MLP neurons of a small language model. Each row is named by its layer, matrix (up: input weights) and neuron, and shows model dimensions 368-495. Each number is 128 + 24 x the weight over its row's rms, rounded and kept within 0 to 255. Numbers have three digits each.
After each neuron's rows, "fires on" lists the tokens most often at its 100 highest values on Wikipedia text that the model never trained on.

L4.up458:119135102123084177105126104130120146094109115118134144123096128140151178112141137146180129095112095119140114152097109193120128120103158086131158117108129116124144121151116144117140149155116150160085126108129145113119107091119123098119130116108086108163109134101145105134152169131189113135152150122116106134120172112132110110083124127149117087140137147147123169130171100152138154088078
fires on: ",", " |", " and"

L4.up897:121169181120171109092127142111155087114132157154140204131146151158141117120127166115144126089110096146128148101150084121109122119133142147124127158183118140134150129144116116129124173093120134151174144130127134116109151160121121115174096104115133165128164105129127159167117124157155094128126131149110131100108135135067086146124112159115149116094135115149169132127139118151143144123114
fires on: " (", "'", " was", " is"

L3.up1012:115117143121110104102117149124101147119137157152128167133120110154107084119144108117140161118123117157119146195093112133082152133074128123125147133107152196125162143125180166119101113183140134130090100122138145162119117114135145119122139101142130087082142159133143150155133132141150093119145130106142090149126118127125143127160092095082159101142109114135167179146115163164073156145126
fires on: ":", " record", "|", " at", "\n\n", " opp"

L3.up1228:112177152141161169152151122169104095168106127145087128135107146095116137117102083102097152119118109135126183118160157175130120162127158135131127138092124122157123113131146092112141145154132164131152115097113135093117127106136140117154092148122141099166149130074134122110134120112166122126152127146115122101125143139130149140139161145164125117084148140126084160128132165142142039104085
fires on: "\n"

L4.up6:120101187106146094092129166127126129100113143134094185116097078157132157112110123122125136095116126128127148122122084114115116115133157158113135165144074102152160112142101090121139150106098130135133143121110130168158108149119101129136118116133106155153132099129134132148163109111170113150117135122128136112151119134135128125147154103093121092118100073124161141096162098139165170104108
fires on: " |", ",", "19", " 0", " 5", " 4"

L4.up1264:129121120114170162135107157146144130131135127172155108107117139150076164118149085158059176126096089106145102128157089101149107131135109144115106117149165109149117158138134165163114139163114126123119143104151148195148114157054145126128088095123101148141136113101150136116170131118169099147167126104085163088105117114131064156131133144128129120128134117116104153124163107095082123090091
fires on: ".", "\n", " |", " after"

L4.up632:123156149137120145093149160124142134139092142118112186116146108157099125142127134115108150086115151173149126125126128089065093139107162178100121140135129086149146135129113104075121144096151114103139163101113092174146151085181130069168084177123108106134191115093110143121133109120155108102136142147127141132133111137086077146155097170098139101099123116117165113131136123151080113168110
fires on: "'", "|", "weight", " (", " |"

L4.up950:118095122151111099145154122154129098179114136140145178154116147129084165113113096143106162134140135154129133141144132129098128129136134161074106118096127086131135108152172171113144103142125140110141134142137157123135131116154147131123156126106113122139066111179135129136174120139132143130114110116083138098122128116168154144103138129135107101153112137087120155142101082077161130127126
fires on: "9", "7", "-", "4", "1", "5"

L3.up1625:123115152104142161116156146146128119137123147112089116124086128122138137130102114108128160138142135084114163124100163192190111149116104110099150117139129126157092137144129069057102165167110099165152100137127134145119098110085145171125129146138113149102155129135098143103130121118185123132179143147125103069136160129134143135124150160104181115110092117149119130150155170157172123119102
fires on: "\n", ";", ","

L3.up1006:125147126113162140101128085103087159095128127161169118166104138143115178125154142153143157115045142126136104151129095134075126137117111134126151145146138110159094108112136067136147117117061130108113125137144110122121088136143166099124102110125127093115150076121153140084174119114131127134134133133170160114114159129147105142098179168123126115144170078126124094143099121123116143132096
fires on: ",", " the", " such", " that", " which", " to"

L4.up419:125142147089122166135124108127100145103104122102112121136116188136106148129092139143127139098094145112157109130145129135107152132128144151160125096139141136128158120146141144079160062112076120150121144169107138102108184089128121109112118117130121103133120086127151109097165121148149117152155124156156121160117142135099102131132145145099129110141166079121110158162127154118137112105098
fires on: ":", " of", " de", " in", " on", " des"

L3.up600:119137135120158124135114085119123128166110052118102119103116116142105091106140129126106153124158163134107133146117138112131130139081141138129141097092097150170139104134176117092100090130143119159152135125113113134150133107136144136120113115142097095172164148110122127136122158099171111132131134131147109094126138157100142131148124152180168125111136120116104129158096133167157108141105
fires on: "=", " =", "\n", "-"

L3.up1865:129135107109112145124138130103114097150100110118163094118108136153139154120138126156095118086112112143144104109076181118157132130172149086125141113126123121146132141129172073169156131106106140139144166128092140092151150167129108125109098085104120121157103076108133161110095145124126123168135124122113160105153093144135151129108165124177127109181095134115152128139104092107084117113129
fires on: " |", "-", " Ministry", " Minister", " gain", " hold"

L4.up1606:124132123177140087052124126122140130160158125130114069109116114159178145113139110086085146100131142122127082117075169158129106144122145138128102131103167133163123116128160096107153128105108133145123133140122138107106099114130137123174111092110108099115145133125151109094147109143197126135168104135125151110113060106156132128155133103146154123141111170138112085137168101123168128113081
fires on: " |", "-", " (", "/", ",", "."

L4.up1366:111164187102135147151148148092112123112116133133147112130147143107094140127146178100135170144160091095125159154146149133080130139165108143180147131143149104094073180106175193169106114113121140160141152177106126104119064116155146163133121115131138138090135101173139127156125115149123136098147126136111158065136124174134110122114132136132136125174167139117113121159115132098112110152115
fires on: " and", " the", " their", " its", " than"

L3.up687:121115167102144123120117134125110062164128112125144188147105124091079137109125151155106074123181106139156159136141167150095121152141132107127111119135170100137135138148128129134113128115103114136124120129107112128122168094150136133111100096120130147117168146077137112143140108130138128123115147154162163090132158112073154082168140175148159133140110112136162101178119116193135090111116
fires on: " he", " him", " Rank", " this", " his"

L3.up862:117149136115187140121121152108105101190109133123088110155124136129102131146144095166124149097167125137189119134135130104066136154089144134135098092113113108168108143142159128122089144113120106155134124110107118115105148122123164133115074118115151143138180116104135142110108138205173108127131142162108144104126134145113126102161167147141122131094151169126079159160116109172172084128121
fires on: "\"", "\n", " |", " Title", " Rank"

L3.up573:113116088155138122118144118127092144137116149133065116158095128102091122115154164126123156120102132075167135145146158153120122133126131133087138071134151123184187171109088147147127110142122125150109157151128113146124142170154171122130124101156096150137125140104135108125160085182152125079111146148149131123138159109133095133162152153146166105148100124119105079166134111108131127096105
fires on: " of", " following", " time", "–"

L4.up2005:111104157131137129152141082101145146126099149126125112141072111119112128106122140152135107099127131134158144136156161113124128149104169116120146091146160132173111115160144114106132087170116111137131141139118112137164135123122135094082126097102138145163105127128140117139130144162124127115139155143163129162160111120096125119177157142104146069111109104093114128142116127145143091087119
fires on: " of", " the"

L3.up1758:126117121104169129106120117115145154105184125116153113124133130142165130119153130102184117151117106157130081161128160103118121090180150136154140134093096096096125113137146129104119126110115138175163108115147123126134113112132163184094118083112203084113182179170136176124131132159165110155140128103116108159121105141143110163148207152129160121122131135144123130095133154132120092106136
fires on: " /", " (", "\n", " games", " used", " released"

L4.up1326:127146153124149079138107101096154134168120068095139091167101122083141133129113114141118131121108114150139131120148133118145167153160156169129113117102148164174107103135174128115098133117162134126135130087154100146105115074117146109176096119141107118206173133086104113098130138124154138133172135154114114124113120160153141091146136155144132147126161127097137160131113165131127091146114
fires on: "\n", ",", "D"

L3.up1708:132111118155143130133150122105157158128117123119096148129141153116108164138127152135099121103093132127171132172150138106124120127106157133106104167094132105115116126120126156103115077107127181142134159133106100075104142137117087091129120127126142151126086097150145164081167082167149119136127121109142162136134103126115167149108123161184122130141077162091158128112096091103120141105121
fires on: " She", "0", "1", "4", " He", "3"

L4.up1009:122154143081130140124145120111090147096112147125110134120088163183134168113131169143143134120151138138137147168108135149150108121116118161140110161180150124128099113122129164106136124119131124148118112144129167120097108101110132088135119132117146114088136111140151134126165116155175108099152144140146138107143134115162072116111152155099152088137143104136138163173125100142151155082101
fires on: ",", " the", " and"

L3.up98:123131122107153133117120145106104095120095121154141154141123120066122142114127167112112136095114150135154111126128129138090136167114125121151162164127179128157152163131100155120138106111142153176126113129122119121117114123096152113138119127135136147131140145088074126093103094162133129108126138135202151086131177134120154121136151174137095119149158132133136094138162130135132124113100
fires on: " the", " this", " it", " his"

L4.up1634:120126122130133137127155109135132113167115108095144120166128102153141112151143132174129164123101154132157124176099097128141163157125174144151162106158121140105122151135120116128128132124113150173139181133097128120144157144108107113088068110116129111173133112148142144085099136108141124140154156133142172096121121132119154119147167135163096165153115166148107106110133104148118109124094
fires on: "|", "-", " |", "\n", " 1", " Rank"

L3.up1902:106125162093144092105111125130137106127110127146160107119100140107091127111073107153076153143107143155128172124094106161117131143103123123086146117109139186175153112141131163129111103156131171136121075089114117122102091091176149151125112114123078131115159136086117071157123095141149117116115131135157136123116172126094159132108127129087130106127112110159160140136084102171130093097088
fires on: " |", " at", "|", " against", " –", " between"

L4.up1975:116125149120137101136095085097161154095109148119138168132084160098113155106123147154147065095143116113143175120117069126113133125088147092076141107186140162153098140170113132138136127148120150131162131103165101119140141122083148131081104184093136134119121127126152145124180123104117132124121138120151122101180141168100162119082128149099190073103101076105117162141129126116168151101128
fires on: " the", " same", "ent"

L3.up624:116146147111161152108145080120105102162134097122113121142074161137116136114124082113136122188124144122107117131120148210119119167093119114175114101116132118166153116132139080100116147155134086126147096089161124116125148128066141197146124165132117123155161147153134108125099108114176131115129140157102128105142143143127095121104121138139136118099155129135059126132173159165153087120117
fires on: "\n", "|", " Report", " |"

L3.up405:118123136098154158150136102092116139130086095120118168150072121121112142161152135131112111151117139099158095139139118141143101123108129139144102108162117118140103150118133104092181111188128128157174088117149097098114144150135152128131131117134141102159121137117142123160116118165128129107126149161111124142138080136134116090141143130120125104158087128141132139125123178179149153086122
fires on: ":", "  ", " of", " for", " with"

L3.up362:124125114108091149101119103124104141140130166122095168134110152139172176119134175124169155136116138169143101153128130185124150115121121109138159102130170153079169094154151096064142110132101142128105117135163135107134154128139142100117120107185119097118120134174155126119142131140168119149125132167117147137140151100126153088103117104114168133195127090112134179104092040126147114113092
fires on: ",", " |"

L4.up80:126103141120121117096118189126126164111123119139139162114103100139082121131098139147078133142072111100140116139139124123164137132134140096055167123178161164181129116156106173163108170131122130169112122126167125127109121117125137141114126059107114138130122159153115101149141121127172102089160150130105091144120142145106112160129138129124137114153135120117112140127150134137116152132109
fires on: ".", " |", " State", " season", " year", " number"

L3.up1120:122132138079130150155156161154104131096088125143145126152114129129096119112134129141158120146180110150125149144122192127114129140146132111120138128133179126112078177166126143165140157147097125139109147126144124127140124138119146137141105108132084111120128127145144153171121120146136135137159128128167160100133155150091128151132104132105146073116141072094139179137131103087142144118117
fires on: " and", " their", " its", " or"

L4.up1957:104146138109124128137121121148114152171091179143100091146111107160104124125141122132086153105154130143149085175130108147141127119148161118149109135114162115174096117137124120088149109167084127142112131137129106166101124149129120110097138067118144140073110121123149102130095168107158133121161156176181130164145098135150113084140157149119140106168128109130111093137172138135117158127075
fires on: " of", " with", " in", " the", " by", "-"

L4.up592:116122115134133085149132094135123171178115171123145103117121124121148119129117148136081154132171122133148147100124126108101117109119121134133126158107138137148128126117151148112144094119117129147174107127124166093104081099148160134151099119114158106125183119164164160103106133179172126124129111141125167133118105111140115131144123084139102147189091152112133092132141098102150106155105
fires on: "-", ".", "2", "1", "}", "0"

L3.up1479:127142121117092152123125122101144178119112153120136168160113151163142150135124155136140106088077114130117139118112112160125125135118127118137134164122122167128136100164103132127149165114125124179123130116156127097087134119131111080137105138136063093162125107150150152134133132145184117145145144136124099159131159117091128137098109142128134107107127121148142208103086082175115149129088
fires on: " |", ",", " (", ";"

L4.up1471:105078151135143104123129088171120163167109172146115125108108127099144156096127147115103128135126104127152107168166125118099122121118098131095123086110134094135175163124153137112148101103133150113122094146109122136134094096148132170116147130143121131148140123139148170126101122142138118131116133147131159105130148105115114125071150123168151075161114133129110113145160130100170144145097
fires on: " |", "00", " 0", " 2", "2", "."

L4.up1205:115112172126128155094097139188096085145096154132126120124078100117145137106154111146143120135128130130135161122132141118144141131140134138144121158125096173167142093147136152130141149084101134146129159165088158129131107110103146130117105113122087168118127109145124142127172129127139110174127107083129123093120135130193163143086129095126113131162093084093162147132148101082172103090105
fires on: " |", " 1", " 0", " 2", " 4", " 7"

L4.up149:117140125081153135122141133153131146137140171138138153123113119162093114103168128076103101103113133114127137194085105135181109094131103096111151135100099097104160127116136138120148138094148174189110126107165122107091105153136150120137113069119154113085124114187141140160111108132132111168124126107109109154112138113129130160153163108110137079138143149133120152097093163098124119100126
fires on: " |", " /", ":", " ("